Weights of a small GPT-style language model, trained from scratch on English Wikipedia: tied embeddings, 9256 steps.
MLP neurons of a small language model. Each row is named by its layer, matrix (gate and up: input weights; down: output weights) and neuron, and shows model dimensions 48-239. Each number is 500 + 25 x the weight over its row's rms, rounded and kept within 0 to 999. Numbers have three digits each. A neuron's up and down rows have the sign that makes its largest values positive.
After each neuron's rows, "fires in" lists the words (lower case) most often at its 100 highest values on Wikipedia text that the model never trained on.

L2.gate1157:474524481508533475487534520519514506561498494514466477491510540471505483505523472465482562512453498475507454477500498486489495534478493500508531534513504487511539506507486497526513501483481508467502493501494483525495501496541552490482451542500516522499465478475487498552473512546457528543515505474516446509478527494484490504513486534488470480501476469513507478496567490512475496487548505471538464467531495553488508487531549499504510514521532519501506556428515486487506527487535495527471503488464488469528508517518519507491528516551507485506502527478487538539551497505483508496
L2.up1157:512474438480498499479524489495527522557511476475501452485501480532497500483499496471505521480468489481487463458467532502483475476526436502487506514501515543531518518496542507485519508524494486474531510492484495534484501525505518528438500512480501460503486514513497540520494510529507491495448532485463488497480535516565501516528501555524504472471502477538500484485508495514497518534496526535479498503498470490477534532505580479519533496511522506488584551476509532465519500487464469496512521455503522509527519516526485499484556463501513494497518527470527510486534475507468488501
L2.down1157:555484519518477543495500498493471494472483477484538487504520487514489498514524478523508518502521542475464539511494524504479497488510475524477521500517515500523450455529493473489507512517525503518457489534473486467480487527496503529490488461445485502474527489524481505534427485459535521490474513498481576465485481462513481448502488504460517495504484491505490499509494516489525517527504480496503516543468498449566520523498450471515484476484442442532465542490486532476502457517514458495522543506495495505506502506483471485514507476495536526482513540519487524484517520512493471499
fires in: "of", "within", "served", "including", "joined"

L2.gate867:581567510488523471465525486485499480496503472540500476460464482503506439520520493526524498490504538519520450479500516516481516523477477450475492504477511509507522451523469516476467527494468491488497496518496518512532483458484512495498489484501487526493502501484462508527488501475490493556513519483462453525546535507472501489492503508505497492483473529517510508480510478469495528516489490531457477523529469480510503499493492501515508495493547500523468480453528512511510476494514522522450507530518500559479548511512524490464474484469538505462517515491529471492501525497475487521
L2.up867:523498421554495508494540501508453502481459505502490500516513454482498498490507496503491468470489501472479486538479543506501475571480498500504516521472486500506516498468499508490460523454511470498462503495512480507441474494524535507544506503487523485466516475500522522506514525478474474481475530495459496503495455463478533509501468482454525537505527516488486501516462525467507479515504457508469487475475520477504518454477515440500486489512500504529488514527506530501528512514535513513501484496499509464499509534542498511481567495452435479555472523478513506533508485493500465495
L2.down867:549517541484500518477471478515501499528527490535524482506458480480465463532498547512510513511486485539515463494498502557446479505501521494487490538519512466524497509478500491524508492512472468490486545524508563539536494490511500510497508507522530502501485522489476497470496492481490457486513541514446504532526503513485526463506460502511513483487506529472504500520474524461434532526456513497469492455498512474481538479472521510524474499513530534511515461442478449541487459490529522522486470497509487493453495539487461522534475460493513497499518505480508495499534499517463543507
fires in: "2010", "2012", "2013", "s", "2011", "2016"

L2.gate1310:475540473547522515520510500508515476540492474496503498468497494509447489508464506475489519517518518474520499498501479507492496501475506474487533523496517502519492546471477503524498516482555495518493470494489479490546505511491523469541526507473550502510498458469498529514489495513506499497489476461477446518484465513484481543520472492539480498509463495511498477483500473509491495520428510585468551500558519510500509448485514490506528491534477477464519447477501505465532495491511484488478492459508495455491489564495519464471483508501499452533516487499521479536509554505521467518
L2.up1310:515521526485485536461534506517499526495469519527501518485518533487506504497515489501462489475469531480518473532519498474475519479477476470482453461486492459511509494452544495519495531459474508502531506502506592514499533466471491521509456541504480474474506519487491515523478529500537510501497470515507474565520493524490483544514542523487498466506493515467522483479509525499473521576531513484476498475545525527502466511508544487499537498520523510474508521488503471492504493500477509488488510492479465488555527452499499472541448543470492509496506486503526532486475519540492468517
L2.down1310:503506535522491466517481512479491556513473535490473557499465475491520498498472460497536513514506505530517523486508467525536490515531511536503535501507470497468514464538554484463510480487473497486445489495467442485515510535485485513508510524477532538531463498477466502503513516428490486484532497445476500464489508519500501467517468489510513505522465533512487495518526533506510501503433493505511542546483486459500469524454514517488479501490528500507491498455491493465485533502511488489514481494477476563500493488513490505476515532518506493487475537456483474451513491487508481518
fires in: "of"

L2.gate797:475474488480474469446510528551518475470479519495471481469517482473520514536494509483485475466479524461510470523500499452488460481480503460464462518491508503491549539456496505513511513472480517489527500531504531504557537490521516492543480509481476510538478485484496495501451489455493478506485510481501532530539463465451488544466513473508510534509447508477523497538494476525513493529541514482502492517486489473479478484500426486522480496505511482472484449502496490507505525497474511530454481462508497528462540541478512503522489518497488492495550558519493515502537465468512467490
L2.up797:535471479511468527550502508498517465513526495494458493464480464502508542505478480521461510514469497508501488545514528462556485492512527502468479528492499485494494497456521488527527483498519483485544492502492516505467487457491528484504507457549434551525521468568511494472482523488513565512462487532494518537482549489522499551510480470449476505524495540528502512521463506466467513494529498501527521509510474512463529521521480502495520450459532471508506563508506512442517509469490492511503458493520513492491519506496508517520521505533503573493488484521510472473509490516501492493
L2.down797:530563511521513505477506485460479515483524492494516538508493499498501482472525485500527503510485485518495499488484445491472511510485479517515516510484463541553565511539488534473507493438486502493493446498506466479517501510495454511513467497468487514493482490482492508480472477517503474486488516510491517519529483526531464500470470483460530535550485478459551500488513492530548504510484504522486516492507459466519475530458456477518504511525529483465516466557502486493498472491468476482476549520494491561479501504510477493510544489507476469523520516467492488559537492461511489481
fires in: "4", "5", "47", "46", "45", "2004"

L2.gate785:498506485522454538480531456494468513462518507479501491477508476492482465574513505491523490491489533467514478492522499480505516493526508533522461494520460501484494523490459488527512508460468557505512503498515477529497498526491524497485487483490476473486468458490456513504483543477513494450561489502502470478500541485485485530503478532486511530566476497520486499503478496523519490512477528487485432488522491506490513500486487498525470497494499500500560497514486508529519541494500494505492491480502513559498499516507500473446533529529508502508502475475547498547482527485466455467
L2.up785:489468445489479525514505504502469471488457481505532467502489500493462496493488481487480494507547533503480503524477549503520508513502536456479504503509519545504477463474515524515543496486526511526485453494493495470523488515460516480506523530488522465469502497491528488521554494559507513526494504515561462505505508500473487533561502536568513461522530509502474513485489501446484513475467545503521531486517539493524485473446537479506528477518502482491501435506538518514508469478509458498482506475473534517493470496479502438506548504488488460486494495467475495497464494536514496508
L2.down785:514514516469466490462514532493516539541548479532489550489511495491477508500532477518473503488469515499487501523496486487513513471518487478523486480548438465526526505445495527508497494480503528545480493502477514541504483512508460444469498462543492536534513495472520501490488544499493500503464509488482538492474486509533514503491507522429522507528525531478524485491471496543530491525518522541502509523486454464542534507474515484502500504532466500490523505521512487499488525481449525502520513485454487439508486489503504499491479536525501522493499460530518512505541484459476516512
fires in: "of", "two"

L5.gate1114:466473488481456521508537522474438466498480476476487535517474517499508525540462470534499474509507495496509510485469524471479598472494531475496482505531489488503545498447502536507504540521474519514493530489509530520478514529517503488534508524503495488448459453492516502510526505483508496501539469455493474483520519505453457547516443468503527471497482531479470491513537479507499505530478513517508495511527490491522531492501460486557464522536529489494495514503479523539474473479458527479499446481499491449486472493481480517489509505536506477500494474525514484500477546486484467536
L5.up1114:466466524516484507508496490506479460490523509519474532502482498520485489464529529530481509525478465518474450521502509518468511481527503509486507557537513555451536545508500505507553505501473490527510541542460496523553481529512449503509463514513550502463524518490529512549486448544517499487474498500491471478510500515515470524508499491505499483477467486488506485542498529537509509502523506506510517538526499480478511480455505471526515515511506490459500534541536508481513497458477475475537532437465501462522500506507514482531472502519506458471466521488544532469490510491501517473
L5.down1114:519461510465475479502500482512476544512484462460513528490492472487467552502493473492507513517470532544474526538534458474485528486515494505482499508497520515500539500542478500525527478486526466520500452477501492496513536544506545503498421479469513490495509515558474485496506512492495527474495480513536533484528474505493515483475489508478501485506485536556522517492495503515514513516555482498472544513512506488508494534487470505514474535516479517476478471519456539474490502511506510494464526502497465509515503482463553433488497490526486485500489525467530490494539493493466505499
fires in: "and", "of"

L9.gate126:496489495474487518506537517458503518485540499481536518516460523484463502491486506499517515543542482461513456459498534472485502519483540507499496509534494509492518504516491509514490487457487478485509539460444516486520472479491503463499493535511433495494495479444495493538527517499488472480445503510449425551486479490523491506539508508508509473505488500550492507467514522465474495513456510529489539531493473473494512503520502467536478522460479537511534482534467534506478486537511505458496510473481468508486547489429503472481504503518484510486507539515490464512498501510450507498
L9.up126:502480481488465489510481517510546466535461529476484453530527528534495479484548505524456528488524493484455501502530464494498540520486533500529513496507488502486511511540527517495499485514501517502530474447474500451474510507502511513497455502477517525526508493529495517455494529512495515486474534482500510448493506436498531501513531504506516504485524472460502512514478493475549489516479459511563503490554496478507545504540492464451476548523494490512503535505486488500451494506512482487529542531475518467506510530498481511530469464484498511461499485477544515530518472498506534516
L9.down126:515481469475515503488489508482505531526498488503489514509524459497489495503514518505459477520516511554548516483516498507479516502478505518509489487522488522495468538501473524493430508458530485500478498482523499495517534524551503462521485518446510492492507472538543520514518499545500464535500509448504510530438490462508481474514478495495507515500473490486514553502489455533489519519491517484480465494517480475474511532501460505526478525508514465448496511516508479529502540500471494485578483514508469506536482457483468468538513491518546500535505539481514526505490521457496487476
fires in: "the", "s", "1994", "its"

L3.gate1437:507509488468449480466515494494497490514510498483495543486521494507444483477474521513462473494499497494508463495491487495500543467473472502486493498533439496526506517475470511512522470466482512427509508511509508537480531547499502532445437514495547516507502475510487463501485532485497488479519487499506490488459481483517516510485485527483535497517500500470486475478468496465499525529524520557455518486526513521521555552468496484487515439548508500553536486494531494524527498464474506503463510467495488480507477509457500453529468502508460514478479503442549465497522471476507479510
L3.up1437:478527467507428529521492476522460449524480481493514502483524467517470533514466514490509491525506495476482469527493544483469521483509494506518508520518501471504494499474498492525497487481464494526494498473504467532495496492516484472499513463514477580468506502518475474504484508521501509528504496518496462511447479485481467498505516504510528505517496536522519491450455480474516506526487491484470469479541467518496477511506517504560506499493475514459477515536533503493516532470484442453500518483507477453529484550500526487474545468499451531506474530479526500482505474501522455527
L3.down1437:515532484526514460495516497522505491565514476471464550546505465502453487536502474494471480529440516548466491492509480512507524511500495474495506537513502506505468491518517455519519515493477476508459492490522513530512520527515485489481466496459493491524506505509538524461504519469495483536488506500524515514519483472536498539487484520523512491499495455450518472496458495508528490518504481498431478526471537497524512527469528484485550521506501470523524510532508522481472453508469489442459503467501441482507502499509504496498470479549472518505466510491518533511530492479469506528
fires in: "three", "four", "of", "several", "seven", "five"

L2.gate428:548480509496497481474479489480476473497509497519518466522499505488452463519523480505500501487506483489545513493484498496473483529486474451449524515500507455511521457503481516497465533464488503512491525522547497484511504460505474517511501484489523520505512466491493485513488498483478488510504512467440506521498487475483503526456459525505477489516501511509491470535497555501453493555514511522507479489533519470530513488545435511537494514499533499491497541507540454483527506507524526536470531488483494521447514503535569503487432522507509474532510480509523474593529530479467503464
L2.up428:494534459519515528500517511546498512477521488557517539460496489537494482473511439480478463499482536509468424482500535485499482483532543533475505487478474480509554498521513494519484473485511495504504492511487526513506521504490521502508526547519436484495488525479480524476514510501527521495508513537509485524464492486460545499526502519556521525530521544539481500515538496509480491489481502477460497523493512493491502530516504502518530485484511524520504497551500513507539498536507509531499489488493467504510529532499510503468485534486437492477529500480445493479470500492550499496
L2.down428:550505520455477541503499512500514506481493507494503467493520479516463482510536491505501515511499472508522471508539542492451442528491462500450510515502478494518525511509511540501480540478495507495477514515530499534508490463502474482510490494503548517485501476466496480500501463489499527521541530499444470544477491502475462479535459510526539468525482505520508511554464508493481511540502533481512503482540497462481526505503463497544494517491478522472501493482518486513508538490502492481482511518531490517475549525512496506566465516520546513548515506449492499527499505501475544536
fires in: "2012", "2013", "2017", "2010", "2015", "2018"

L2.gate216:519513474493521484482462520499487500495502509538438521536470468522500521514492521521520535523498514478488526536501515489493525514543525487515525483518468514498548478458489495493479504515504514491535510523480559501547500504456493442505524500515525522531516519482488473506495484485529511514483479492516513503489523492503542526480509521506500464520510482508473468487547462499519509480486478528525520490509514512502451502478502528490488506522479506488515469487499535486514486475506515442508515478546493550508474494458499477508459494466506517499497479480488520514567493512552465430
L2.up216:535536450508425524527476472490489500513505521492498483502497496488526539531462489504507497521535509486510524466482500501539480547472502532531539511502489471516483470485542485523442514477467529465490500480456510476513510524461492406521553483529486513471462476518546483480513520505526487488540509531522510549515510442530513508516492512474527508486474516500491537468516486494448481541504527468521484524471507507480515484507529494501463491455490449515492462472514476499520533512504528517502501517475477481492512509507487461501491518467520515531505498500500510484507476509527459468
L2.down216:500489542471514528471479434485484515560509466567489504507465520508470492508532466488496491470474487479485457499449499505464507466492504441498514484494491512525536548493509523478459484496509493503478495525472519480517483465484483485489508502533511460503502548482486468515469501492487456506486487496539537474485498479462528526498533491522516515485547520507460457521469528517526507463486459490479485462452477520504468496478536510494511507524516517486497508535529535478510451494506511451568532493487489528504495471512519489508492523509427492475513474469514535478513483444524499474
fires in: "4", "3", "46", "40", "45", "42"